config.yaml
num_hidden_layers: 14
hidden_size: 512
num_attention_heads: 6
num_key_value_heads: 3
hidden_act: "swiglu"
rope_theta: 500000.0
rope_fraction: 1.0
init_std_o: 0.0
learning_rate: 0.00058
lr_mult_o: 1.29
beta1: 0.9
batch_tokens: 65536
doc_mask: true
dataset: "wikipedia_en"
MLP neurons of a small language model. Each row is named by its layer, matrix (down: output weights) and neuron, and shows model dimensions 405-500. Each number is 500 + 25 x the weight over its row's rms, rounded and kept within 0 to 999. Numbers have three digits each. A neuron's up and down rows have the sign that makes its largest values positive.
A block is one neuron, or neurons of one layer that tend to fire together. After each block is what it responds to, as a language model described it from the Wikipedia text at the highest values.

L9.down149:523519460483527545463457509509504474477470477472495504510527482492496476510472482537478525549522496477506494550495485528493526497483478464490507519477491487459492506479493544516464463475531529535519476462481465501516506514460494477531523482474442519504419503475508505517498485479463503537
L9.down752:536454525530489516541480479495490488487558515506520516530484483531508532507477508543470486461526522528518456512531486555477486491492501502446492504490477493462495523496503526494541505547526530517521540490495562521530496513483462476537489497474488498543504517538506530532490475475502499535
L9.down1036:472515469503541497492503473463471502521504548496533487464532517484512545492494495490502452503466502487540496485504536485475462525471515507528518485505527450473466496538487507488520489517504478440495507543527499509498475513448515478519521514442476484445512495534489546515504473514503509493
L9.down1786:502487501518503491531493471508529517499464500537499458489515522470516503524511486522477528502476504498535494522502477490489514504495510509481460483480541507482473577493521458509515475511513495499481456530490525527501468533491491477493458484510488492500504509485490521481536481542519518476
Description: Word pieces and articles inside foreign-language (mostly French, Spanish, Italian) titles and proper names, such as La, de, du, Universid-ad, Be-au-vois.

L10.down1604:506457480500457532477500483506498468527529536474480484511456528504544498485524505474494518487508528489462437499490491458503466507510506470501506533487487483472535450512472505528501523515520493460531475507532498406480448522554464498484516515523474472513491514498537457495520478502514486491
Description: Ordinal and ranking words such as first, second, 23rd, best or Final, mostly "first" right after a subject ("She first sang", "was first mentioned"), plus scattered unrelated word pieces.

L8.down1178:478527467521505510486551526502503484521545499474522481470520455468514540530525507485565523511508514504534525492514564534505508473489532474487514515497508527526472500535485483483493453459505492544502523482511543503529472514507489486489481508546518486517517471492489531472470521524529494547
L8.down1286:553499506522487499510457472493483510513492507506525479512513485507445499501526495539492476476500507471518450468503509521466490521463479472510477466516499488536509537524462492469483488496484492515492459486503520499519476478462493550499502483492473553448477514473516554514541488504490519522
L8.down1320:491506504485492539509539500541527485518495480479518522497488512561529539504512485524496516492526491490538523533528502485508508491503493499469465556508506479478519519505498493501508526490550489504499541481532498446505460513522504473560518504512555498489500485478497508453452503477501476499
L8.down1374:508523520491524501486500493499507481464490508513464547472480497503499579483491499571545499530485501531476538514480531488481474475453529506525495466446497500497488499477546541532515502498507503545501484562471531538500487499528518481517459514499515487488520455459501525451506479495514491504
Description: Number tokens, often the first two digits of a split figure, starting a cell right after a pipe in sports or election stat tables (36.0, 35 6, 47–29); weaker on word-start pieces mid-word.

L9.down621:519474467478508532528441525488557457491510510513476504509519471479501522509502527496504545486514513499459487512512437526512494491508485456520524490492481476506523497473472491480471505515529525491475529495499479497469475471507486483512448511502510500492528543532503473513518465503528490499
L9.down1249:560505492469467497508485490500537518513474474511540448485519484517513529497507463505489511530466481519511522488500525501502510517470493527512531468533516475515512514521517500463522484509466501562502504480530533490471562493517519491541501486506499470544498560541537502527506491498539559523
L9.down1560:526443515501474509495516474468546497486461524433486461488535476505481486541473451516545480493501560459502504506496503517493486468509523459511490485491498507491522543494526541487546461501461499485517480492491553513502484456511483507500466531514491444486503495537521484484517468482483488505
L9.down2041:510458508508471482499517522551538509491507449508539469486498489503502497505522498504498521474494485491513490509488510477521495538526516509491517532514500524519502530480531502462541482518490516459484510496526565487516506530465504463477527486486493465541463510498516513515493482517506517545
Description: Last digit chunk of a multi-token number, mostly in stats tables before a cell bar (7|32, 3,6|38), plus coordinates, times and occasional word endings.

L8.down137:527490488485496530491487511520505512505526458477486466505490517489518502537456512535468502506496528504511485463526529514503508470526508501475489495538475535509486462485485481518559500493489538485465519477509523510495517511484459495486481503527500505509504522491510475499481466490500526523
L8.down293:489474475479515504501509515466509496468487497550533491491529505540490485527487483485475524522507491473518462469496520555535505531514470502489559498477471458509483495461492511520465484478516480524488499464505521495519441494490455488523490502536496538510479503482503497544492484507506497460
L8.down1612:510516520489541487534485521436595448497507456501505533507495446521502516548472538494484501518506498505524560489563514532538503513517523520514455513504506525475511445483519465510469505521493513528517541532501503505506493508520521535529499506512471488548544514485521559463493507529468534482
L8.down1669:501453502524458537438484485501485522450505500493519513527532530482524473478512524502513540481497450475476474544458512487520515443526520507471495523501505481544494507507477511512463456517495507514485479505526459461535444509544488490460539487484463459472504484510450483502491522536526486474
Description: Word-piece fragments at the start or inside proper names and uncommon words, often French or foreign, e.g. Jean-Pierre, Nuage, Lighters, Normandy.

L10.down1058:506457500497547461515487507524511551476514464484479490538479516479497496512532493565520490503518521495501523534459494512495503500514465480497481532502478498492499473540513565509520421515525502513511496520510504512503536530451473546511504526458479491504482497468518525489546514483482495499
Description: Year or decade numbers right after "the" that modify a following noun, e.g. the 2020 census, the 1990s, the 2016 election; also table years and other post-"the" words.

L9.down327:503515500496509515514470491462500503457529507483575462443525505510533528495503519502503495512505482511481543485471475516498481548482443506447525513492498508481480472468442497533482504472524526471535517500464494523485491486454498474523459517537519494559508478534443490494508530514530485530
L9.down932:494516541509533521517486520500501497529504507534492474480541477513505494482527489457488508473507531533471492492476522542501495524500528475464507486462470523500505485524512475485477468550502481515558472460493455505548518471514483511508558500523500500465500512432484489506496523529506526474
L9.down1116:518439497535474494510535483538489563487494475509488520521514481472496487511488495471554468478493510500481531507535495495507445517530505489477448501494500478442543492516516502512479540531510485505504508521491512510499515497523526484488498544517512488510480542470523459531487488499511496524
L9.down1771:479494538492507473571520531507494461502475485562544530496525495508496517469452531479534474492520500502480472468507508486467476508527496488479525514457470451541541511509513505492563558520502477503520460519509506516551492507484536539526483537467511492476500496451481544479492503513489486540
Description: Colons joining a title to its subtitle, e.g. Lord of the Rings: The Third Age, Hell: The Sequel, plus dashes and table pipes after names.

L8.down294:506476499512510487479532500506508512488514512519482502534492502458524475494507520489546511510492474474528510556468498472499508490489508541479474471536492474485477469480506502480504501496501476528509479478501476464508497519510438463523540536491490514527498531505468503492487543517486521495
L8.down796:481529515472496534503499487474490507484538518485456476506506528522507531495531511528518497481505490534521521543458493461512502443524457514509485456539536476521509508517496539499498473513469542544537511491509488474514500480495507506507517470535506497463500455439489500507466506500510484505
L8.down1790:499520476498495477533485488508512506477532468535512534525469542478495483473527543521476507525507488498501488542499515469539474459493496466481526496499491493554456512518467511516510495506489484510497510518501491496525492502463514493498544500527522476503541512486463467504540489485507505507
L8.down1896:431465511512509492504454505535464519483504507513521498529490523501507528491489507475507539531495474528464490460474518477479465485523495539513505484464481512527543514503502516509488513515504498446552482532489512478531480530465502496516495517503504489483531474523492521515492503493531447439
Description: Tokens inside formulaic US census demographic prose and statistics tables, such as race in "Hispanic or Latino of any race" and For in "For every 100 females".

L9.down552:461493493497493538513504502479531508480524509504484469517511465511483475451503504527496486501535512494524493491461484497524502512453533492484474515505507533504487534480539457496485479511497493492486528515454515499453551500473507521500581479477512474528513544512463482527468525525480548468
L9.down748:527505534479511488499461505522497520458531483512486473523499533512476498497484486525502474521507479484500503503506496523498463487479468469539502520482445496512516505433522508496527518501493497512496503506511502490519488478450533575517524478477519477475462543501482501469476503494499521480
L9.down844:484485454487513463499482527573525484514509505491526503484530443519479470529479466490512511468525474491496516487487488547475473477544490535489504529473504505544465505510475450530447534485510510471493515484537494464531497500446521497527466504490592519543538510455471514466476538525519527534
L9.down1717:505486441492463526516510492491529501498508494507528495519503526530507473511457475523517469474509457476524478484464479520521481526529511516531472535540496511491503531514526484480498490549485519513496485535515505501493540534526522521506497467505476496500523488498438516487520460502526506510
Description: Year digits and month names inside full dates, especially birth–death ranges in biography openings, such as 15 January 1919, June 9, 1906.

L10.down744:479538460509493499492500474462469514513483519495508531466490495446526502503499527466558464496485472549518559505513512531416453471505495471515510474525482452504462505515501530548509546478484481534504526512450444522495509495493508483499518523478479507517532461541513510446453474501493505515
Description: Word pieces and punctuation inside formulaic template text, strongest on "Pop." in census table headers and "Hispanic" in race breakdowns; also table headers and stats sections.

L9.down840:513514506493514547465532535469491499504494496511519460499523499445539516464509500500525495494517522497470444470532483478502539537545522490496465522486519510519508541468493522487545438506507448524487468501516526486502487521506491473513533468521521460517500515448481553500500481498501528500
L9.down1137:501472508513508517506526506542514481483469511514467522493508479471534431478533504471524526502460501482498497539473496488485538496514510504481475466515501501514520458532515483504526491492493488472544455495530513481508471459519491538485483485482448509518504500498487508513501536509540540477
L9.down1343:517521489477450464512474508524480469511493506506459533464494527512495499503488499470475512433477486518508417497521531450519495516494483513530564510513514498488467499495495546517489500491540518495499523516464443498479530508502514494479530490475472483474528513484493551540513479490468512487
L9.down1835:499481506521521470496502484531501464486521456533529493498504503502481505535502504475537546516482487490507498549483544487564522471504517503507501503481454506507528536491509473492485502476508540546523509540498515503495462455481472504474518515479494488489540492515512507494506509546495504498
Description: Word-internal subword pieces, strongest inside chemical infobox strings such as the M of SMILES and InChI digits, also mid-word fragments like ess, iss, ig.

L10.down289:499501510517515514545521492492514471505485485508525550539497491485501488523530496516507475497529489537485488462509486506493475464507510484473507514471483528452513516490535485487488536545515447482505514479480474515484481527502493478478528473499537532465483487511559490467492488499537448470
Description: Tokens inside pipe-delimited Wikipedia tables (chart, climate, election, sports stats rows like German, 36, Republican), plus "the" in census boilerplate ("under the age").

L9.down1005:502479486481509503491488509503521522513506503503498478475493515495523462466445511543507491525506461513472549486517464463505504480516488480513500493481513508432481504476482516507548498499537508533565507467469530512467478468468497449511439520508475520532512488524498532481475499496527521491
L9.down1657:443494500523532463482488493513554469509506496474455518495476503474429531561492525518515529454473534526511462534468498509502515469498482529517494517518481527472516489480521520468450495538510509523432519448500494525492523511479489516548481475511489549491511521480526477492505442502531487501
L9.down1985:498509512528516525494514526491512493522531484507506499518509483485515481545553510523485493480463452482496506463503523505528525476550451525497494523474504495541495516482503471517544458470532488518491520495464463511520491555537498521475499484504495462502509514491515514489540505490452536500
L9.down2019:514488466518502507485513523530519479506511486478515457461497476470560515459485495543527504538494491507523501486438487472536467475500504489496505479505472471493492543572458490522494508470457519480513452517456518458497524469483506512477543491473478519440501482493527489465511504465508478507
Description: Function words and separators in formulaic statistical or infobox text, mainly "had" after percentages in census household sentences, plus table pipes and field colons.

L8.down119:501465558492504476482551523484519509488480478493460520506488464450524478477529510507496507520477482529425516525481520507473484461471511510526467513506503483452551489469558565493540470571498534497498498486504493501480540493536501521492518545488460474501489466529499512480507500557516481490
L8.down393:508510550501504528515480498483546505528485470569536514499505507472494465544486501485474467511449517488484513489490461482492515506503488553490473509462450489509527485482496492501498440466502434478563463525494483472503484455471478499478514505524504525480513561444454512529520494484526476521
L8.down1131:507539532457507513525477469503547498520488502502510490504541456528523491503537488470516472512499542530483496521520496562454434499501495496486481530495459519525528515465528461510483491521532480518499504525548516492519506473514514474503537478457494476513508466473511506491516511526505521516
L8.down1288:540491468504532495505497515472518533508496523524545519486482497505505479493494510477495508504482435461507460504548537532496485489480498522522487489493490565456485477470524518486519513523484551490548494523489474486497494494498498525457523520506490506522492508517505484513515482490496496524
Description: A lone first letter split from the rest of its word, often B, P, H, at paragraph or heading starts or after an opening quote or bracket: Background, Boxcars, "[S]ouls".

L9.down18:502467522527530473523503481487532499521511474491466523571541486501460464503536518517517468473474509489521510497506550517512490500502511452457505485522546519500546459474486505541494479487515506517536517497484511544530539483516494483491457509503476514517500518526493511493511521511498508507
L9.down433:456478529494530543500444502474558511494498501495522509519507467517486486499506513469515469484543518534517537484507498464506508485529481487477518509506491528475506493479486464509458482507522529533494493478493493553494536493515490485493490519480510479506506464504490491464529498482493469513
L9.down1406:520441508494546472479546544487458513480493466486472484518481517491490527497510528475529483481487499482496501536491487514485513542481498460470524446512528492489512459449526440521460527460521484477488472451492513508503518502529502490540493527442544489526544472538488508520531491506482512464
L9.down2032:477471517522528479497437512451527471518478528521484524512527495514481484527514513518487468461483553466510476461514486522524514517518531476523532447489513529491512458489514498536489505456554506516526538476473482499519487528461494488508465521468509483511541512469503505475544508525500492539
Description: Single capital letters (sometimes short pieces) opening a word not preceded by a space: after line breaks, heading marks, hyphens, slashes, or in glued names (FremantleMedia, Wade–Giles).

L8.down355:512507508476451520484531494486486509521474512503488503489479488470526520507466487510499501479486493452521522496515556535477460488502568501517519448512521499513513497500501512545475513478502487496470491502480513518467516526506514529504486469473480533504528514505486473538479493566526486494
L8.down479:499491530478515531423508487488464488529504534491468523507507505509509505496502451472497487471520508480476496509536480512527506489520501487467525533504495515504484542558482505508512477496478531498496519501528479515504412502512468506503513488516501474504480488511479463492497496491547470467
L8.down1061:534517486496502471484490531475533473542523490529493531483481539499481469511523452482485528446520462512526506531495480478463480529493492456555538504504525524522506502480494492511482465450510493478506508474509510552505504496505556487513455505523519492505538547490469530479539528517531482471
L8.down1149:498485529515503479471472473502506490499511525488489547492520511521483486514514470524538470545459553501505487526529487498515513521488495531527473496510508443464495492494511475480518494481546472506515460490461471478472514495493479466519475470545477507557474447506514515519477479494500530467
Description: Word pieces and punctuation inside templated or coded data lines, such as InChI strings (InChI=1S/), GNIS/FIPS infobox fields, and table headers ("°C", "Pop. |").

L8.down1285:496520532503482517511484529504477510466504499454509541459475487509429429514485520509477478477460527505522484518513477561500509539519529459512561472478471488507458524541493484468443508491474542485508489484503529447464506513499497505532464488483515453479535532484459521508475490543476513507
L8.down1358:532511518517488504505517592478486523473491499546504498462495533510512518491441540480536488459505510520537499474506466530513457493467514535506532484492527494539514497547522498511493534511511499503484508558463526523481464447481485492506498516488539503504502467540526508515494486512501457542
L8.down1784:527518505554492481525503507501501520492547500518476499496552496514543483489510461545500506452490500501479487520471527519444522500451505539514519454491515518482529503513488459518475476482451493501474529536486509527503460490505476476503493514566490489524475511499493508541548488487489506468
L8.down1801:519497516517513482482505528548543527512495480510490511516518482509483490536467526506562482507462471521490554543471501467459502547491510555512488477449461477548490502495482529492523483500480476516521460548506522514549538473543470506497432482550496529531515533481492499487500544473518472448
Description: Word pieces early in proper names or numbers inside tables and ranked lists, such as the 3, in a tennis score, the (I in (ITA), the P in Podlaska.

L10.down1616:497525496547529466501485475513484473505473502489533536481481539539467532530502483493522521522506514511519513502516480466501458480527478505517508533510497468473506521517503530499530516527485512500515483480473470502501530516538509467578427510486487507527539496490471494482498487503582431514
Description: Mainly colons, degree signs and table pipes right after a number in times, track lengths and coordinates (21:07, 14°); weaker on mid-word fragments (att-rib-ute).

L8.down292:503505525509491505468470504512484523464501475526499519542512494544500509471510474550499496495513523481495495453474500520478443518524505464503522487507514510494431516492524532436488511535553490495533490431492485516487532547500471506506561491426514462471472567533545495460525539498500527521
L8.down819:480478477516495518474523482454532488478554481526489462503503497465495473511451482553502470520526495499473492523503480494474461494512486512479516506509535511485495526498487505486528491506539488516516459542514503512491445544492515494510456501495507502522511503498491510520487480512504523514
L8.down1016:532494447507524493520494498525491488489464496506454519537510465470460458552487507504482501524515517480547468530506489504514519494485476474473489536489510516471566434498466549503471458497465518527472484490497510474543458445520478523484478470481529491507471511447473498519489497494486491476
L8.down1206:460526483475540526471472497527463461471534530497477500515520522556469488528435498501492494557541541511480470499497481510541491510478506462520500522530479484480486514496507496521469484493547498507507481465549499493487504531424511506489501471463484517494479485478532484517479465533528513506
Description: Year tokens or their final digit pieces in dates, titles, lifespans and citations (1941, 2004, 19|06), plus occasional "at" after a date.

L8.down997:527500490517506536492498541472513499523498539497501576485533488490531512554505502506506478510547511560509496485511495537504483490476500519468478508505504496491503460507493490506518446512498501454486520542477491465507522496466491514465476474510544495497476517499473548467508530520513548504
L8.down1804:458505471498474488479445513528480504532523501523500469529470491499524453516484502502483477480508486529448533503506496504514526541490484472476537479527525485501503503522509517499514474494494528487453537493469513460516473480528506491543559501511532506490499524524474519476496499482498500506
L8.down1832:521493468518536516483476489490492556524518508499533499518517503474479477525537487506495465500497508508487508545472468508502532512487509500467524446495476520489507485534490478537501466522487473472498505483465499487518459489501474547514511481488498507528485555508498513541539492534467476500
L8.down1974:517523510507477488520515491493562501491521491459495521475477535501511464472505483476499484529483483536529464542522515529494482552466529524488498488480493540477509476500529485527493486521533483482543510520547500517495507488537461553459523521485485468507487489504487514464530454474520457520
Description: Ordinals and quantifiers opening a noun phrase, like first, fourth, most, only, second; weaker on mid-word pieces of names (W-orth, Prim-era).

L10.down520:525521498506464475490467505470481491513457516505500535514454485504523486494429499494469510525480511542498498488476470526513495547530477538574526471508504511484517510519502501479484482505491502496481516526521526508539542480494496515445464481490511503513536504485492524471491512430503499527
Description: Fires mid-string in dense coded text: chemical InChI/SMILES strings (InChI=1S/C14…), inner letters of acronyms (NAD, UAE, STK), and table headers or cells (Number |, Avg).

L10.down186:532517540543485478511481511533556497493527507509478489479515532492543513501540506499494520490499457484502488541488473551496469507474541490525507483466508513500468534510475524526516480534521480470496493509519535464494489473507506486476507528548465477530472499504494518513477501517522489495
Description: First pieces of proper names, often a capital D after Grand/of (D-uchy, D-abo), or first names like John, Thomas, in historical text.

L10.down798:517467527507523537515512482512508498462481529455481522490509462510499474544510508501488544493502515456495504504465545502474530501461529494455487458501532545489503507504505500525523517469493532532475516471520509472497538497529453514525515482522495522552496498498509490529502483554507467498
Description: Short capital-letter pieces that begin a split word, often a name, at the start of a paragraph or after an initial or hyphen, e.g. M(oore), B(ali), H(iroyuki).

L8.down54:484463530463531444487538480538491464512508515500541507507496485527452501522492491520394552526528503510511495469472477501493503523486522509498521471471509510539469505498488498512549482519505525501492459544488460511501504509484533474500520505508496498513518502481458512511526496464495490480
L8.down793:534516510493473499518507536481490510500491513472507505523463503503478504531478522538485466483495512502526535522511539474451482497495524475478543542497483500475577523510450554533506540514479537502522493495514500493483526496531542463448470527497500500488509452536502520485472497511504508561
L8.down860:487531475506467547534533484505437506524518470538516455482501506493479482541499500518525470485492476524498547479495524481485477506492490482443503546496475491531521524491504462540474521513472566510539482484524483492509509490505577484480483525493489532474462461512479502489560504512468513515
L8.down1027:506463494513494532484491480478467525498495436515530521473505500467491472514510519532503512476498500516457524496474489505492534489486468482491513467483518518451504478475461508509520515483534515506438495488495508493485482535488510486515484499505541505501534520512476470517469500520523488511
Description: Colons right after a name or title that continues, mainly in titles of shows, games and books (The Penthouse: War in Life, Red Orchestra 2: Heroes); weaker on time colons (28:19) and mid-word pieces.

L10.down651:452492503516469539480532502509528469483474492540496504510562522510519511534499521487462524475475491536511457516485488517490516530504457514521510507532512452543481542531496500480498496480490490547477477487505501469544482533464509497539519502498519486508524492500524492489498510516502531504
Description: Leading digit group of comma-separated large numbers in wiki table cells, such as votes, attendance, or population (9,301; 11,378), plus column headers like Year, Result, Votes, and weakly word fragments after the, his.